{"num_key_value_heads": 4, "norm_place": "pre", "tie_word_embeddings": true, "beta2": 0.99, "max_grad_norm": 0.5}
MLP neurons of a small language model. Each row is named by its layer, matrix (gate and up: input weights; down: output weights) and neuron, and shows model dimensions 112-239. Each number is 128 + 32 x the weight over its row's rms, rounded and kept within 0 to 255. Numbers have three digits each. A neuron's up and down rows have the sign that makes its largest values positive.
Before each neuron's rows, "fires on" lists the tokens most often at its 100 highest values on Wikipedia text that the model never trained on.

fires on: " sp", "el", " Sp"
L4.gate287:173072190129088124129075081068125098168175146149146148100116128112214111096119113113175102139146112111142126118140145133124112099117046170107140047169164135127116143109068131154098127173197122141166134124144145142099154103142134203123155085114127213164139074121176122142113136129149115088113105106189094162133137064118136105122092095131140153096161121124110155147132122009131116131154
L4.up287:132164155133129133116116185140065152101068158174092055136122125162097143122089119102096080159105191122158147117135116134086167110124122145128188152127101153145135158159134178100094096072152111114035152136133173142126074091141129145179163121153098086157177142083172129153069106115135114117205135162130147118088133120076160075163130173103101071174139145156123109095123141145130166117137
L4.down287:169121090095093096098109110163125110102177159108170091097083120106140146115152077160166112148151144145097212208176098130129138133129121105116119084121130141133152085083108078125141089204146146146155128039156101117091143067200105133126159133152094161087181110131130124106172091093161137095133103126190114150097128096121092123105106131186158193059160123096115130132083129102139141199151

fires on: "as", "at", " As", "g", "hen", "reat"
L4.gate267:097060124136112155083055171117118100133165139121163135158056135182088112109126111125164186126196162102118108144125137094095169085155088115169136141148097156176173083106062108118140166164090164143132136089126146141129086146086091101157126100102127140132107162149205113070147104130137159112119137175127070158106167146118132124174098105139122116087112170107122077123074097152147175118146
L4.up267:170116124122095117160104083149134076135096025138105172102066110113135159130112069119127180124148110102117172172109104127105178153120112059186130099105111163115127135106114096153158130177111197165104159123113100133132081142110108141193150138129134077093125116134128126160165123143142161083128150081088170166175067123145146135178135124095120097157212134172138100142132111141164091136094
L4.down267:121161129123089113114135137116096123069132111144116146090116127150168156093101214113173141130149087088165148142072213115062056133184112138119178167159175113142131064139110133068109189131125119145117091255112129132114112130118151063085132154143123073135183213174128143096129169137119136151150139153101124123095093108158116165114120120129121105170132152101122115127155140164089086075115

fires on: "z", " Z", "st", "or"
L3.gate15:114105185108139100127142149117098094108125118161106172080098139179079136161135152082111159157149148101086103127160131136149081132123097138146147138175156112159171153121161066127177140141132096124112071115183138128110131117104162127179113136117159121135128123068201159122100122129192143160173114134188127072156104170143106127105176173161208173097119166151085163131145109170138171136147
L3.up15:134106186082133098112152088139126096117078104131133236132059119112091170176147140184150126131155126129075092110116150151121166164110153135094099140162114140096116129122095093099122066124152115121129145131167110139175112080085100106110069116090132089170147168114164131156153135127150205159095092100078114129124115114142080179138143123166143176125133166100211148152134133115126220146146
L3.down15:173030130092121153114122110126125117142139145139164115218119131093118119136105122079174157110119183135133129143134033064109155193181097104085108113099134113077088091142137111139145140113112130140118100197082094160098133153170146127095177107110102130073120186133149121118096179120154072080164070163097088122159159146108143091191103188157144080152034123127102134166169101062127183103146

fires on: "it", "ut", "ott", "g", "rid", "V"
L4.gate204:098129180110115121160118084145120124152121098050125159093108135108146136116126136133129089106098128109108141144149109171116150140094160091122129147172142180095111172123148120087056142141097118103147137132117112157087119160130134175114163124087117159206115119107153123115120107127129093104137140093175112091184146137145156175134146113116098097142094158169122145118155182115121157100114
L4.up204:152085147130100123170196122139123156135166148107129150111129189088094124095118135121213098097125112147097144161124125142157093111076128132187123116178106160152112201132153114124094091148159102163185136119113128090121104164109109141098091160108100121162134051155144135131083137093177141090113174076145130140141172175149114211155172110084128185112157133146115091136096178129079177111126
L4.down204:138120046145146102057122135118110064133121176126142189209126146103092119159162172113122090147180093145112114108155163108091135155095120153051093128092165100171148075123103164146191205143148191046135131114171151141171149146131151101120146093071131158120152135145146140135135125169117163099150169149135140135161105120134139061146057204147146120113135172103102157165111078114184127137095

fires on: "od", "en", " art", " mod", "ac", " spec"
L7.gate303:152106138096116091124144140152071083147113139137110104105130160066074104099103136168096105105109145171114142109150138163128113083135097144111159121121107108140113155019114097120124113145097181113106029130111111135158135079121152087126078135207148188179119144082105124133142068137159146165129103096139113108118138134135133099132131143055216129102120117152088150127100202169115154095182
L7.up303:124125094150133138056102174129077148076151135136172109139138122122135103129060167117085155104138190207118125147090139094136101100167153120137158106065173087151160138166095124088161142124065146066121140092176173181150112125107164137137069129159140152220165178120128132151089125123083170135153109092103161120085076045087102103052101127140150170157179161167163134148161157093168123140154
L7.down303:130103137134093106117179141093150203126131141180156169136142171142126155171140109181133139134095113089154134092130155103122160126117099154079156183175179127103092126112086143145109087106073121151123132255150087112142125144134063148080153114156131125084063137097181055144148094097099131114124117136118131098137179160156123124136146191121093078102163176116107120124086196126097149189177

fires on: " club", "id", "is", "ite", "w", "way"
L3.gate119:069103168124093115114113114126108144139105174133124154200136163165117124107111161163113107077142101155055109107094072137131121117074081147083112142227106165102162159134133096118093165105083151169137121119130102126124182154098025136173149115160151108087136035133175072115160192140120116145060115093111132113105131105111124150129104092125153161131069125153122175062144152173160109113208
L3.up119:074157172136122147102085123082118132125088140177129133164077131130125098130131134187114120047071109131068045137109132099070083093105095143134111149168138188121130183148163093119074139097063177155169188201141133133161127133103079103193150154090156074123155060164064090147111143106154165115115092160101153141136143125145132159148080120104188156092089111118130148115182120167180078109180
L3.down119:131177092154187127091182126116093171062121134075130090176119154121111133112117070109118096126084171168147184137192193072116163178160140109132174113106125154117132164118088170190133194121164113122085099242109146150139081149191120106111137135108128067084080148057136141147098125153148083109137081116124100101197089143110106161105130156129114071146145138168137129185135167131124129186078

fires on: "est", "ent", "im", "rest", "un"
L4.gate248:106121128099126100111147102152165112097102117183091177156082139111127143137166157106130130080069078178163167110123112149134144147143104107119145114120141212208108135169085174137127090158083107140146164122134151142177165144163152085128096149124189100120101130101099081186127180115060119134126085147099157169126133086177105132089059147109102099178132108135066172065145176169112115135115
L4.up248:127118097094091138129129195140143057061136190183128163174123139147125142121193129126137073137146087130144180107105130121142128138081145119089119115092111175162113084106155128098080124150144141146171093133178157176124148131116113131191105149076138145084074150106134104125123088175116125122103107175186141113061189143106104121095127133140092164108144166106132167106116118162074153089080
L4.down248:121122092148187133132103123082116170069142052072121061125104157143095086131095081117135149092172148179109179092109127152189132126243112130112148129105192099156104182144145106170167145125131117133142093161132119083083068079104112115100107128175181156155121172199146125148112109033086055116139162137046136104153092107158132128166127182114112115173137111096151092199109119114174122127072

fires on: " e", "re", " ele", "E", " incre", "qu"
L7.gate179:149119095085126151126105130111121143110172111054209112141115133145113116106172118147140131166139134187113090079101091169115157111137086071091087054114131201114177169067117136119095147159123095172122112101119107102160134123155163156105098156090125131110086131105160101127133163083087126109097083136104139167167112129110206221125094088134117110107148128152179130118127123096082121154126
L7.up179:150144127152139149143121094063080183090159114150165153144105131144137064168070087137091088137119128206156135111155081152159154116158164144140108100150147143159142091104120154119158148148167172103159141115148064075148132149106115160114156067089115132144061041147143118121140176121151110113121142126056179130138106110147139137079170051168128129115140169131107138110111074115086101112059
L7.down179:101123142086139058092119131124119159073157132139161119104145100129076095178147125154105072131111106124120093115060144149126120116123095137114149096117143122098136166115106170080082196164092135143130139121072117127139140116140148177162135172092154103085113141109164106068101162083062137147094135093173161158160099162149108082146073123073119127125138114176147126139114125096098089099125

fires on: "2", "ow", "ight", "ad", "at", "res"
L3.gate290:145110173102176093172094133123139116118102093164141117174119073125162135146116136101118148129138124115111056192126085122140165161105134163148129078136120150140131192151068110091140127157123168152136165071123128177073120162154124140140171129094156200097147076134145077107171185076102107131049112130139097178070164107155142149137112116133105109146103118142129157101079121142145091105150
L3.up290:135092126176180144120143121107115096142102123174166118100108098145124149152192088061183150134177067114165096162135136133123168126072159108116123106118123154108148125139111097124148145161134152127161076111128138189109172170081117157219149107097190156098118121166163094128125082151097136196098153149171139173116049157062129144147164125152155147160128103108085139117097074082150129122198
L3.down290:076148155139072120140136163122148160131061121175131093133128122142085087099100067174111147116142147114117164113126075151162084193068180129112149094147103094128112120127121104133124098097169085108134214210067126071168134111132106162155082092110021189096093194146136162102137170068089134122119143171069169156160113127174144094084108140095183154160148127123134106173123148133123163132105

fires on: "r", "g", "ri", "e", "re", "ol"
L7.gate168:203132158085122125126142069184087044149131125124124183146124090096100080123125193153157134112154138121103089095187148161170084113053071158202178111161124197115166104130078066142146108123178155142164090125100144151072132170060134112154141125114115124108110163107141119124164099082071125096124143114133132100142088179192091145102097113139092068114145118114130162083082098130109142133122
L7.up168:203136116100100087100182123115096113128125144144095132105160111174104137100122099095155099190088119158083125074084163110114082063136105154125138112141174124101193116131100145153112141093141063122158097114131137179114097178092117097144069131125122180137060162112134128097097097070107021128135157081117178089169128119153143144119112068110105142161118183133140111083109184121066157134103
L7.down168:132137107174166113117129171132138122099087122087095124141151156113074143090093141105106150155148139147098188154131167169082154082119140156137146063147073132112144130112148051181156140156142178115069153153130070117116067123183085183124185125140136180127095183123124164130082082081192126162118112107061153077160083120162124132152117154145127134145139167130192123056134123053169164155162

fires on: "ing", " career", "e", "g", "oc", "at"
L4.gate185:117114148129108077104151185114082113175155201133164152134113078181077150135160113137114103177165146103095167121127140111124078162066107127147138126135178232167133116114159072118082119119098154144142139133126134159097138147148160076181096118159132141098084100174160099088196151161106153108092133152138109140187120178164157139174202115179145146116139093143038140123057159223127194141115
L4.up185:130127172151165122052165105168089096179133151102152187089115072158101154130082140098144182123076188140175114125103107130082108107117139124122136159134189149155119169192164143098105131097080130119155143127131170050125145149112155105153088136158124150090168131101153155112140145128110078115109116128145098107128122141109100104179215122114158135123114171124148163154083110148110129144087
L4.down185:165147090133154117103079142130090065135117132082066100106102164176127089105143133114174144141147167178127104154122139178141146098119140134132116093136115179182146172132095153119126076163127109155173110128145135114100211156187126106177086141086119126159142129087058100128127114171062139171087112072023080137117120147109081117056115146151152143122077064103156141097180126097117126181144

fires on: "in", "g", "oss", " for", "at", "ib"
L4.gate221:154106074123080087114104072132133131074181161116146141131140109155124092137132124146137065134152178150119127117152118110176114131102148110159138152115138144137129134089087128159141150124134128137104153118107111095073102157127098128098134107106148103138134107144171116121158104121104204134077150140175121111104121092138068117136101056185140186124114207136107126099089045188127110114093
L4.up221:149124102143082111057071132108125108161201110143126196101171169192139134116107096180100120162152177170101104139162123124135159160134127116133143141173140166124110088165113082128124133146155119126172100128172119098038113125105119127091084158118077131118102133165116143134153120062024193090125156102119075130164155133121073148185122111161137157110116128128125128126117109182150053154146
L4.down221:126145126112114162137063176101099136122127162110177112121109104115115125188119126087127143124104141047122156091116126123108148130102185103084167142093169063100137105062174106115124109120055135124109124237108132161159096153143097154145126121146152125192154101123164106163140134107108139148142147117099100071157108159108102151151144116143112101111138153070091164136110112121104164064053

fires on: "est", "act", "un", "ied"
L3.gate26:162097139086055151089038089166124134106147064183142212161100162128076091094073174118114143085172103148083183162172109090146146117106102127179122163152117125154128055098164094143151168140207128147133129073150163165103167195160104132109098118078093194167133122172144092078134130135057141158081157142130130106160160067118105136128106102117126184120169102132103072135073182127118158143105
L3.up26:151114124154164215152098149122166077152117154147122114157126086125124161118158213135107093119135075143135124122089132072104151188149141198096045078153201130140149123083184130120180059074175144165207164210064160147189074101127104137203093120173124133110139123074090092152162196130105166078118112168092100213157136128105119126092113164171154124097145093106096192169083110133084109142107
L3.down26:145105105139151064073172144157148142115152080110115123175085136104030138099187152141142111131134125139167087136092113226122124145092052108198166098132137163124115132140122130179145136096151128106175164120157149144082069146126068107091159150134164056145196117172096122161118109112084076125092122125064178112136096166100157135176120204102190107122091117140163134092099083094152124178177

fires on: "et", "ons", "ant", "urs", "ir"
L4.gate254:070125073137092165128126054118129081160162212056143145092103150142153090102092134136083177087164166112131141141124098121115136192094107121146088104169063134108130134086077125191139146135156125093063076136130133144119146194035121192098083127101127174146089137085164102107126137131217128161154114118131146140134127126096126168129192125146176164060130109135061071121081156126135118116085
L4.up254:131149070106165111078139095129130164084172125087141160118097185119152113064063076177103146048123122201124153145146148179081114155105150136093134122105110129131092096146104102110077114084100117119120112154095082124138079160090106149063138173074099107116083112115107137118109151098141120151132094146133134094100117130135119123110121116116145127119078109161102173111124132074118153109079
L4.down254:147162126165200102133120155080138136135113151166151095090146137150094095116173121109104192168143053062213080128108112121120118104161064135073188105128127127188136126111093097128153139162136109169113122207126131087170069121130165127149107106151133145068153116135175123162076134086108150198115078122084133112085088185123102116116132163094117056168088147099208147104090138148187121174140

fires on: "C", " sp", "le", "ap"
L3.gate192:087128116114108075110130134106107142155135162088131145147121084121142137125100177111208116091085154096058184159119139153113137114096137127125163117154120117152100180075115128063121157148161115166060105103133113088116125092164115155139198099144169148116169061090173121200126137085125104179072142177089163159090105118143167093123088158148129095092101117153102164112099143124139169135146
L3.up192:183129143139090126115123071116108059100146106188067123138080078178071146152114106168168170138121121092105109087148138122151154132111131072161175169144112132144175123118159108093135138171114136127127147116105103172151113146113156154215098164107143170101151171101170144137162055131066155119063141161132097202072139082138127050197105117105119139115069133133082155143104082190128137132165
L3.down192:119122173119086082149182068096137142078137161116163132126197116122139131106140123105187117142098160114168175151125157109196121151117099090076116126106118090162058162103071120156089120150130126100089114165177100134096071086130105115126141091099159114153136060125102143170191152092132121115176091116170099171161127068151185168136138158105118187063161114158166081094121156125115103139133